Weights of a small transformer language model.
Architecture: RMSNorm before each block, untied embeddings, capped logits.
Training: a variant of Adam for these matrices, 320M tokens.
MLP neurons of a small language model. Each row is named by its layer, matrix (gate and up: input weights; down: output weights) and neuron, and shows model dimensions 0-63. Each number is 200 + 30 x the weight over its row's rms, rounded and kept within 0 to 999. A neuron's up and down rows have the sign that makes its largest values positive.
A block is one neuron, or neurons of one layer that tend to fire together. Before each block is what it responds to, as a language model described it from the Wikipedia text at the highest values.

Description: The final piece of a word split into several tokens, often in names, titles or list and table entries, such as Imm-ature, Gl-oster, Philosoph-ically.
L4.gate66,284,172,239,183,258,168,173,236,182,229,222,192,222,189,161,200,234,155,166,186,259,149,225,153,207,207,288,172,171,240,192,179,178,185,206,259,217,173,208,173,244,220,230,274,214,186,188,249,175,263,226,192,169,201,181,173,230,148,174,189,223,190,186,203
L4.up66,205,178,213,198,205,174,210,152,146,192,169,194,197,229,212,218,173,165,204,215,211,229,209,187,259,237,157,201,228,180,198,150,192,228,212,215,149,191,150,223,222,283,224,209,158,211,213,251,220,164,143,229,209,190,204,153,158,220,227,200,213,177,225,144
L4.down66,243,210,194,180,197,156,147,233,216,222,160,209,261,259,184,192,232,205,147,218,198,244,236,191,203,237,274,184,190,190,209,178,158,194,141,238,248,178,187,175,189,185,209,168,197,194,231,224,186,173,223,252,163,246,223,177,151,210,253,234,234,187,218,238
L4.gate581,183,188,225,224,227,159,208,243,149,174,225,221,172,232,157,147,193,180,180,247,263,206,207,184,187,228,206,185,225,237,175,167,194,201,252,221,182,131,240,232,223,220,236,237,228,213,216,179,177,187,167,224,224,167,184,173,217,193,177,212,214,223,232,131
L4.up581,190,238,198,201,264,159,171,158,170,197,162,239,205,194,130,207,224,235,204,241,224,180,223,205,208,185,254,192,236,163,171,163,196,206,153,152,221,155,207,201,191,213,169,210,204,229,196,211,196,181,230,185,221,142,171,158,173,159,226,186,221,158,206,197
L4.down581,225,209,201,176,157,174,212,191,229,191,183,224,247,180,228,163,179,152,166,163,180,236,181,204,240,251,196,185,224,209,192,143,187,178,175,222,209,201,238,206,195,176,164,199,171,225,197,233,202,169,218,286,196,162,236,213,172,171,190,205,203,151,191,185
L4.gate592,226,188,191,193,229,177,190,185,150,205,206,199,200,209,192,216,201,211,174,143,234,230,231,225,234,205,194,174,189,222,195,155,166,207,259,232,181,204,230,233,176,234,209,219,170,244,233,191,198,191,158,199,263,156,188,157,217,163,204,208,188,151,250,228
L4.up592,236,182,165,176,224,216,163,237,205,182,219,204,225,207,182,242,192,221,212,190,229,205,245,209,264,193,152,211,179,222,164,231,238,222,169,195,146,201,187,289,244,228,177,193,245,248,203,214,161,134,214,255,180,194,213,201,168,225,215,218,194,191,210,202
L4.down592,232,230,195,225,210,174,208,216,195,152,223,239,182,246,245,180,192,202,230,167,211,193,144,159,227,300,230,153,221,153,216,217,138,234,193,201,172,191,239,237,199,161,163,200,160,231,217,257,166,200,187,239,183,174,212,229,190,166,234,163,238,162,219,177
L4.gate675,202,194,164,206,167,185,215,210,170,156,202,222,185,202,227,173,218,216,209,246,203,248,225,223,176,232,194,211,186,238,172,159,170,184,213,208,162,234,248,208,222,225,215,155,208,228,217,193,245,246,191,230,250,220,172,184,153,195,194,207,216,168,204,171
L4.up675,188,190,165,248,280,225,206,184,164,188,178,186,248,161,190,133,179,211,221,191,205,236,205,230,234,246,158,229,215,209,167,170,278,212,197,133,233,176,185,207,198,224,167,238,216,199,223,220,202,197,206,229,228,212,191,157,227,153,217,165,211,191,195,184
L4.down675,273,214,196,221,218,193,202,186,190,211,197,216,188,192,144,130,158,148,199,183,187,236,229,254,186,231,186,194,219,179,186,189,199,222,233,177,236,163,172,209,165,210,172,184,181,225,211,182,181,193,210,229,199,199,220,209,204,138,253,194,218,155,168,214

Description: Capitalized nouns in table headers and inside titles or proper names, such as Time, Period, Type, Great Leap, or mid-word pieces like Glent-oran.
L3.gate444,193,197,185,222,206,148,209,183,217,206,196,263,210,191,232,200,190,124,195,177,217,287,174,213,227,235,161,170,213,216,161,176,155,181,196,180,207,143,205,161,153,201,185,193,192,255,229,159,177,265,213,204,190,184,155,173,177,186,174,173,186,217,173,179
L3.up444,216,185,179,184,283,181,212,178,180,160,237,210,224,166,201,193,178,171,209,231,202,238,214,208,220,154,211,231,201,189,164,164,218,236,222,219,189,246,209,193,219,196,208,173,214,221,225,183,218,243,217,197,203,226,180,168,167,206,204,227,190,191,168,231
L3.down444,185,156,224,163,205,195,204,208,208,234,168,200,181,208,247,197,231,187,181,200,191,244,254,234,210,196,121,165,182,194,169,196,233,206,228,250,224,198,191,169,163,221,158,253,213,220,207,186,191,131,187,219,232,182,208,174,172,246,267,196,205,211,183,227

Description: Final sub-word pieces that complete a word split into several tokens, such as -y, -ed, -ing, -ist, -m, in philanthrop-y, orphan-ed, enthusias-m.
L4.gate107,181,208,210,204,220,191,206,172,181,171,182,196,235,189,165,156,158,146,210,201,175,198,168,159,183,171,213,192,194,199,236,240,164,204,207,231,225,210,206,233,209,174,210,169,220,157,227,209,223,210,189,155,191,176,202,191,191,199,198,242,201,211,227,233
L4.up107,230,192,274,251,231,189,244,185,183,274,154,213,212,245,178,179,226,183,167,149,224,251,193,169,133,164,228,225,198,153,200,204,174,237,201,186,207,139,180,174,178,193,199,217,199,189,282,221,183,180,169,203,162,171,216,207,225,222,179,259,161,222,233,201
L4.down107,132,217,179,221,203,215,203,175,178,224,192,215,166,188,195,191,178,189,179,227,238,206,173,217,188,274,196,215,198,176,196,214,237,214,190,155,189,203,148,250,202,213,217,213,201,205,246,250,193,201,267,203,184,193,160,151,235,229,160,139,214,252,208,196
L4.gate180,190,240,212,197,156,211,209,179,213,195,195,203,164,175,171,225,196,228,202,174,250,162,244,168,171,164,239,160,208,209,183,232,190,155,181,213,234,278,180,232,193,233,173,201,214,192,184,164,235,206,242,196,206,212,200,194,193,162,165,163,217,191,228,205
L4.up180,209,211,223,228,214,209,187,194,236,252,186,146,216,239,224,221,171,165,209,165,252,183,183,174,144,203,240,223,167,179,183,245,187,228,140,204,253,158,218,198,185,232,182,226,227,242,249,214,200,188,161,197,206,196,222,224,192,171,173,219,183,188,203,137
L4.down180,244,145,170,224,235,199,188,176,190,134,184,243,162,241,228,175,179,140,207,186,196,236,273,209,239,179,211,204,199,213,174,191,195,184,226,191,180,207,188,214,221,193,256,169,162,177,221,209,237,216,192,205,217,172,187,182,212,194,221,207,192,133,180,211
L4.gate608,247,174,226,190,204,195,195,201,209,231,158,263,196,227,152,179,289,189,241,198,221,157,222,199,157,205,175,181,129,186,150,254,192,230,179,191,243,221,202,205,225,200,160,230,233,224,229,174,203,210,247,201,235,249,177,204,180,126,161,215,173,211,219,234
L4.up608,220,227,254,230,227,199,154,165,162,190,208,196,223,216,216,215,197,186,205,166,246,177,269,159,167,165,171,223,162,184,161,159,178,170,195,229,219,118,171,139,201,184,203,261,217,246,203,202,264,236,224,232,176,224,178,192,176,181,172,150,173,245,182,218
L4.down608,251,216,218,221,222,179,166,179,157,191,161,181,209,250,226,195,206,180,180,147,183,154,220,203,267,180,214,199,210,208,192,139,148,149,202,172,176,148,207,180,169,207,167,222,199,206,216,205,177,221,236,177,187,196,165,169,204,189,208,176,188,98,219,152
L4.gate724,224,256,226,155,204,170,272,207,207,210,215,177,187,192,151,201,141,199,220,208,230,230,216,179,171,191,243,193,169,222,192,210,246,241,206,200,222,183,241,231,184,188,176,234,238,196,204,209,167,214,255,209,177,177,178,231,135,199,178,191,185,238,213,216
L4.up724,162,209,226,228,201,206,169,175,156,145,158,186,169,215,125,227,196,155,139,196,203,242,207,170,205,187,224,210,181,214,199,199,171,206,156,247,227,174,197,206,158,198,196,224,219,242,239,188,198,183,249,198,185,183,172,258,216,203,139,281,252,171,217,209
L4.down724,248,205,188,197,188,166,145,162,196,167,218,271,191,159,279,176,228,190,224,188,246,249,192,229,244,216,221,197,237,187,185,250,146,161,191,199,153,186,209,184,220,184,221,208,172,193,229,119,215,227,199,218,223,174,182,175,218,192,160,198,160,164,226,215

Description: Closing == marks of Wikipedia section headings such as Career or Political career, plus first words of fixed compounds like Grand Slam, table tennis, stem cell.
L3.gate387,215,168,168,193,188,184,280,161,201,204,216,195,217,209,241,186,195,221,241,224,215,226,231,178,225,203,207,177,205,222,232,168,174,196,136,197,257,236,221,186,198,214,192,217,177,225,273,159,163,236,248,191,177,268,200,181,217,194,208,188,188,206,167,191
L3.up387,171,213,123,232,172,197,243,217,238,258,162,180,263,211,165,207,211,250,205,243,197,238,233,188,193,232,155,201,182,201,199,210,170,177,212,148,232,202,187,186,198,147,215,203,194,221,237,189,195,184,275,187,178,220,192,204,221,174,248,168,225,222,186,228
L3.down387,166,194,176,184,176,191,201,205,210,212,211,149,202,166,163,215,211,191,191,223,155,210,231,248,154,201,202,199,216,231,190,214,251,202,177,223,262,173,217,198,200,204,198,236,205,156,192,202,191,128,198,217,176,212,218,242,167,191,247,190,166,234,233,206

Description: Leading digits, often 2, of numbers split across tokens, such as years, dates, model codes, bill numbers, and table values, e.g. "2|007", "H.R. 2|968", "GL.2|2".
L6.gate289,197,178,235,231,170,215,200,226,209,195,205,212,128,225,194,174,180,168,190,241,255,223,163,187,202,238,159,194,201,199,162,212,246,247,217,170,197,172,230,190,202,248,181,162,221,184,234,151,204,189,161,161,207,202,257,184,208,200,222,185,221,162,137,262
L6.up289,251,177,226,227,198,226,156,188,237,238,221,155,187,254,281,197,280,164,226,227,200,146,228,165,186,246,180,228,256,262,204,176,166,209,186,190,150,200,230,168,163,132,216,220,218,200,210,189,229,216,205,211,248,201,185,222,197,204,218,262,214,178,183,156
L6.down289,222,193,230,162,208,203,185,212,188,234,146,207,236,161,197,301,219,163,220,193,250,193,160,164,205,216,185,198,221,190,207,206,218,216,183,174,210,204,196,191,151,215,227,219,166,220,227,221,177,212,157,219,226,222,216,172,183,209,212,215,235,200,211,196
L6.gate351,257,142,225,230,198,135,179,211,218,245,222,197,214,152,191,163,209,203,169,152,232,170,155,229,211,201,239,182,195,178,172,177,207,188,153,186,165,152,206,223,237,212,198,205,153,210,220,181,167,233,172,280,243,197,177,273,228,201,163,163,202,127,190,229
L6.up351,183,196,150,190,211,198,159,187,212,207,181,257,176,161,190,206,196,224,190,153,150,241,215,262,269,217,222,190,216,188,176,152,201,212,124,202,197,207,190,232,236,177,196,208,163,193,165,191,161,179,216,238,199,200,177,159,200,179,178,169,182,129,214,197
L6.down351,168,215,136,200,218,233,196,192,152,161,245,219,260,225,206,237,188,193,230,256,169,222,163,166,144,232,210,186,180,220,215,160,183,191,217,209,201,232,204,205,228,178,228,211,224,167,150,226,181,204,205,216,184,226,169,213,201,142,228,190,246,218,244,178
L6.gate650,202,259,211,242,198,173,158,164,228,175,198,228,152,202,207,212,221,238,161,221,224,200,208,190,228,139,183,196,191,213,164,173,179,212,202,217,143,215,213,159,205,244,193,230,173,208,186,170,198,212,213,227,209,147,185,265,196,244,196,203,223,190,205,172
L6.up650,214,224,246,239,188,185,211,180,197,203,311,202,168,197,179,183,201,113,145,165,213,230,207,180,188,223,166,213,221,214,136,210,188,258,193,212,168,225,215,276,184,274,167,210,215,281,254,218,175,172,205,149,219,184,228,175,228,194,188,178,168,168,205,204
L6.down650,178,214,206,200,222,174,184,158,230,200,187,200,238,224,227,250,205,218,185,237,208,221,163,213,156,165,178,156,197,197,184,202,209,204,215,208,244,195,221,209,221,240,229,204,159,195,196,168,189,173,188,224,219,215,235,217,196,223,212,173,223,190,247,239
L6.gate699,208,217,204,208,177,140,247,204,233,200,227,177,123,213,186,235,220,232,238,226,220,204,198,209,239,230,232,174,160,204,259,174,238,248,243,227,192,246,210,189,233,255,181,200,237,118,162,177,219,181,198,157,234,210,139,181,190,214,196,249,240,226,218,196
L6.up699,182,214,149,212,212,197,229,201,236,189,227,261,183,235,198,212,272,147,170,195,238,229,163,216,181,228,240,215,161,187,207,174,275,220,231,191,233,171,230,195,198,252,159,230,189,193,209,208,179,199,223,226,239,215,209,196,225,223,193,193,178,201,162,175
L6.down699,207,205,177,206,217,179,136,188,216,213,236,139,187,181,197,183,191,166,206,158,237,192,165,179,214,188,186,231,183,228,197,227,192,189,231,190,224,206,182,166,202,240,183,193,187,249,204,199,221,191,221,229,168,177,203,186,258,200,195,205,163,171,202,179

Description: Final subword pieces that complete adjectives or participles mid-sentence, such as irrelev-ant, blood-y, adventur-ous, often in review or descriptive text.
L6.gate211,269,224,221,267,201,178,212,288,236,156,162,247,232,173,205,184,228,238,236,220,238,166,256,221,223,176,197,194,233,208,265,184,177,193,191,263,204,183,172,214,231,141,199,230,233,211,218,218,195,211,196,216,182,270,194,207,224,197,152,217,231,191,149,176
L6.up211,246,224,201,168,229,149,148,215,177,160,207,188,159,236,211,201,248,158,202,215,169,168,243,184,223,232,230,206,216,167,183,244,195,189,216,210,180,212,154,179,174,224,206,207,174,205,176,195,137,213,246,224,176,133,195,212,212,150,198,183,205,206,202,247
L6.down211,248,260,194,202,146,231,167,213,291,214,154,176,184,202,232,145,194,159,195,243,172,244,232,212,210,230,196,225,180,156,210,186,227,224,168,198,174,248,182,196,148,199,255,210,177,197,174,224,209,197,170,161,148,212,190,141,223,219,164,176,196,181,162,228
L6.gate563,211,181,206,260,214,151,193,209,171,202,221,175,248,191,189,234,235,155,177,204,199,233,213,202,236,241,206,200,199,228,216,208,214,224,219,211,219,214,180,169,151,223,221,203,179,167,194,243,185,177,194,227,163,205,190,192,138,200,210,210,227,205,191,225
L6.up563,200,253,214,199,181,203,196,205,131,146,226,233,216,234,285,213,227,191,237,191,190,166,210,171,208,234,206,228,220,256,223,191,174,177,201,215,132,188,169,255,207,219,197,278,180,213,205,240,189,170,228,216,207,206,186,173,282,208,217,165,217,223,217,211
L6.down563,232,173,172,218,209,170,151,156,241,172,197,215,203,174,229,155,237,177,204,141,206,246,185,199,173,255,144,210,202,142,196,177,205,179,152,211,230,125,197,213,175,208,200,195,200,228,231,209,166,225,164,219,173,204,238,222,179,221,161,198,212,174,161,187
L6.gate637,249,166,207,228,236,161,167,201,200,199,231,177,197,174,266,189,212,160,198,187,199,167,182,258,210,212,139,173,161,273,209,247,235,196,196,284,181,200,204,224,174,178,208,257,201,221,197,267,188,160,174,193,162,208,167,160,204,181,177,242,189,193,170,197
L6.up637,182,176,200,242,260,183,221,199,223,154,226,211,195,220,251,219,189,131,244,171,248,188,223,224,194,179,195,249,210,211,162,178,268,192,206,213,158,188,226,211,209,232,197,214,251,161,212,204,201,177,170,190,203,240,200,208,213,234,174,204,161,203,127,181
L6.down637,186,169,166,215,239,200,183,193,221,188,145,166,161,199,196,238,229,234,212,157,247,219,219,190,204,222,182,169,150,194,169,212,192,193,174,157,172,184,268,152,188,206,237,214,223,213,197,196,202,205,182,182,154,148,167,198,207,219,193,207,168,188,207,209
L6.gate725,211,231,218,215,225,144,115,231,151,142,194,188,216,193,236,233,230,155,191,174,256,207,170,205,201,223,174,202,184,177,232,208,195,230,181,242,163,193,174,197,161,195,219,232,252,179,222,218,273,168,233,197,207,187,201,238,248,188,180,181,226,191,177,186
L6.up725,184,213,129,166,225,186,182,207,214,204,189,203,141,236,252,155,210,166,238,243,195,236,238,261,237,192,241,212,178,211,166,221,222,208,169,242,204,230,182,205,189,189,193,233,222,231,193,232,206,222,198,243,189,203,173,171,163,188,181,247,238,193,178,194
L6.down725,228,193,179,158,214,200,195,243,128,196,173,249,167,177,249,241,193,233,210,223,196,240,186,205,274,261,147,201,195,183,223,202,127,247,207,189,150,134,202,216,180,225,200,241,196,251,167,166,241,250,147,221,240,148,198,201,245,211,217,145,202,134,213,237

Description: Word-piece endings forming person or role nouns (entertain-er, lyric-ist, drummer, champion, spread-er) and mid-word "ch" fragments (protocon-ch, poly-ch-rome, par-ch-ment).
L3.gate426,206,145,226,217,170,196,174,173,143,198,126,138,143,160,204,242,216,180,218,220,225,162,210,201,217,192,237,177,188,166,210,179,149,192,232,186,202,163,233,167,187,215,167,259,224,214,233,174,233,201,227,243,214,203,209,181,183,223,169,228,250,192,216,200
L3.up426,208,177,174,220,243,205,187,173,195,191,180,217,177,260,248,195,181,219,199,240,237,159,195,262,195,185,201,186,191,182,201,216,203,212,217,165,157,221,204,191,223,213,197,259,151,232,199,221,165,242,198,151,250,240,192,185,193,177,165,209,224,198,234,164
L3.down426,216,190,232,219,152,184,153,184,189,183,177,217,218,241,208,196,170,263,204,204,201,195,203,225,138,197,210,203,178,240,201,230,210,226,239,170,171,212,190,191,205,155,237,202,220,217,188,227,218,226,172,208,181,234,195,197,242,237,181,228,174,223,241,205

Description: Fires on two groups: middle digits inside years and numbers (the second 1 in 1864, the 0 in Top 100), and reporting verbs or "that" right after a named person (described, realized, noted).
L4.gate287,207,174,195,268,208,166,234,195,178,221,217,192,172,191,173,235,171,231,182,188,198,225,207,155,192,221,190,210,197,199,201,257,164,147,213,207,179,243,196,212,174,232,243,223,190,157,257,210,192,136,223,204,211,196,177,230,245,185,173,239,222,182,197,193
L4.up287,190,171,185,186,188,159,187,220,132,216,257,160,260,223,167,217,181,203,227,153,281,221,196,219,191,131,167,171,146,211,209,230,142,186,192,162,184,219,153,184,173,243,186,225,167,194,240,172,174,259,218,202,182,166,221,202,257,230,213,181,226,171,181,223
L4.down287,210,236,184,151,248,147,178,178,194,224,243,149,219,240,247,197,185,194,222,239,165,138,189,228,246,224,202,171,152,238,189,169,218,200,246,219,189,223,169,240,196,161,197,219,232,166,174,160,241,173,177,191,266,233,183,218,188,209,216,201,146,219,248,183
L4.gate310,207,141,209,270,210,216,216,186,178,233,195,219,148,243,221,182,235,171,169,188,225,213,229,179,206,196,183,212,124,239,187,122,195,207,204,189,219,220,215,168,172,231,184,224,198,201,227,207,190,192,232,199,208,158,202,222,237,186,181,196,175,177,217,224
L4.up310,262,173,227,207,181,165,194,222,174,235,205,243,207,184,172,238,169,183,174,197,235,195,200,190,240,206,179,206,223,195,236,170,184,251,176,252,215,217,238,232,189,214,224,229,237,237,226,238,181,179,203,229,198,159,154,176,184,194,184,213,231,161,220,227
L4.down310,151,201,191,218,215,225,212,216,227,155,163,190,215,199,180,141,198,248,230,223,199,188,199,166,216,170,215,190,177,227,180,199,183,172,200,174,177,193,219,270,214,151,165,183,206,171,153,267,161,251,175,212,156,228,228,209,178,219,235,186,197,252,189,166
L4.gate362,241,218,178,244,193,150,245,216,177,212,175,170,212,228,165,191,209,213,210,207,257,263,199,199,221,223,179,210,171,159,204,173,182,221,172,204,161,238,224,215,222,205,170,261,186,192,257,235,194,184,145,207,211,163,233,175,153,223,266,211,225,183,217,255
L4.up362,164,209,177,204,196,260,203,224,170,202,214,209,202,178,203,165,223,238,133,179,194,206,196,190,192,158,245,238,192,185,221,165,153,235,187,155,189,208,231,212,215,136,169,274,185,178,206,201,181,177,167,135,215,194,206,173,212,249,192,225,197,219,200,219
L4.down362,165,176,192,206,178,233,184,221,210,246,150,185,204,145,219,188,158,164,164,220,233,157,224,170,197,207,206,158,244,231,172,158,188,195,247,186,245,151,219,252,188,187,141,190,238,227,197,190,165,260,194,211,198,223,209,197,159,189,216,212,212,169,198,176
L4.gate586,225,165,174,208,221,183,188,230,169,240,193,159,198,141,163,195,238,182,203,231,198,148,251,181,212,212,181,223,209,179,200,194,200,173,249,187,197,207,141,153,170,251,203,186,262,203,214,158,194,216,178,211,221,184,142,151,229,199,251,202,230,173,166,223
L4.up586,177,193,237,165,215,251,182,197,208,273,176,186,219,209,186,157,205,230,189,183,241,172,121,259,234,193,195,176,228,182,149,199,171,113,205,174,195,212,188,187,199,249,190,211,234,223,148,219,191,248,237,214,197,187,205,192,173,181,239,195,218,212,204,206
L4.down586,174,232,213,181,207,210,231,172,264,155,249,254,252,191,225,213,212,197,209,179,235,255,202,203,189,210,228,157,219,184,145,197,197,182,237,235,207,242,196,208,219,246,210,148,208,190,224,237,174,158,249,206,202,204,185,249,140,168,196,166,209,216,202,192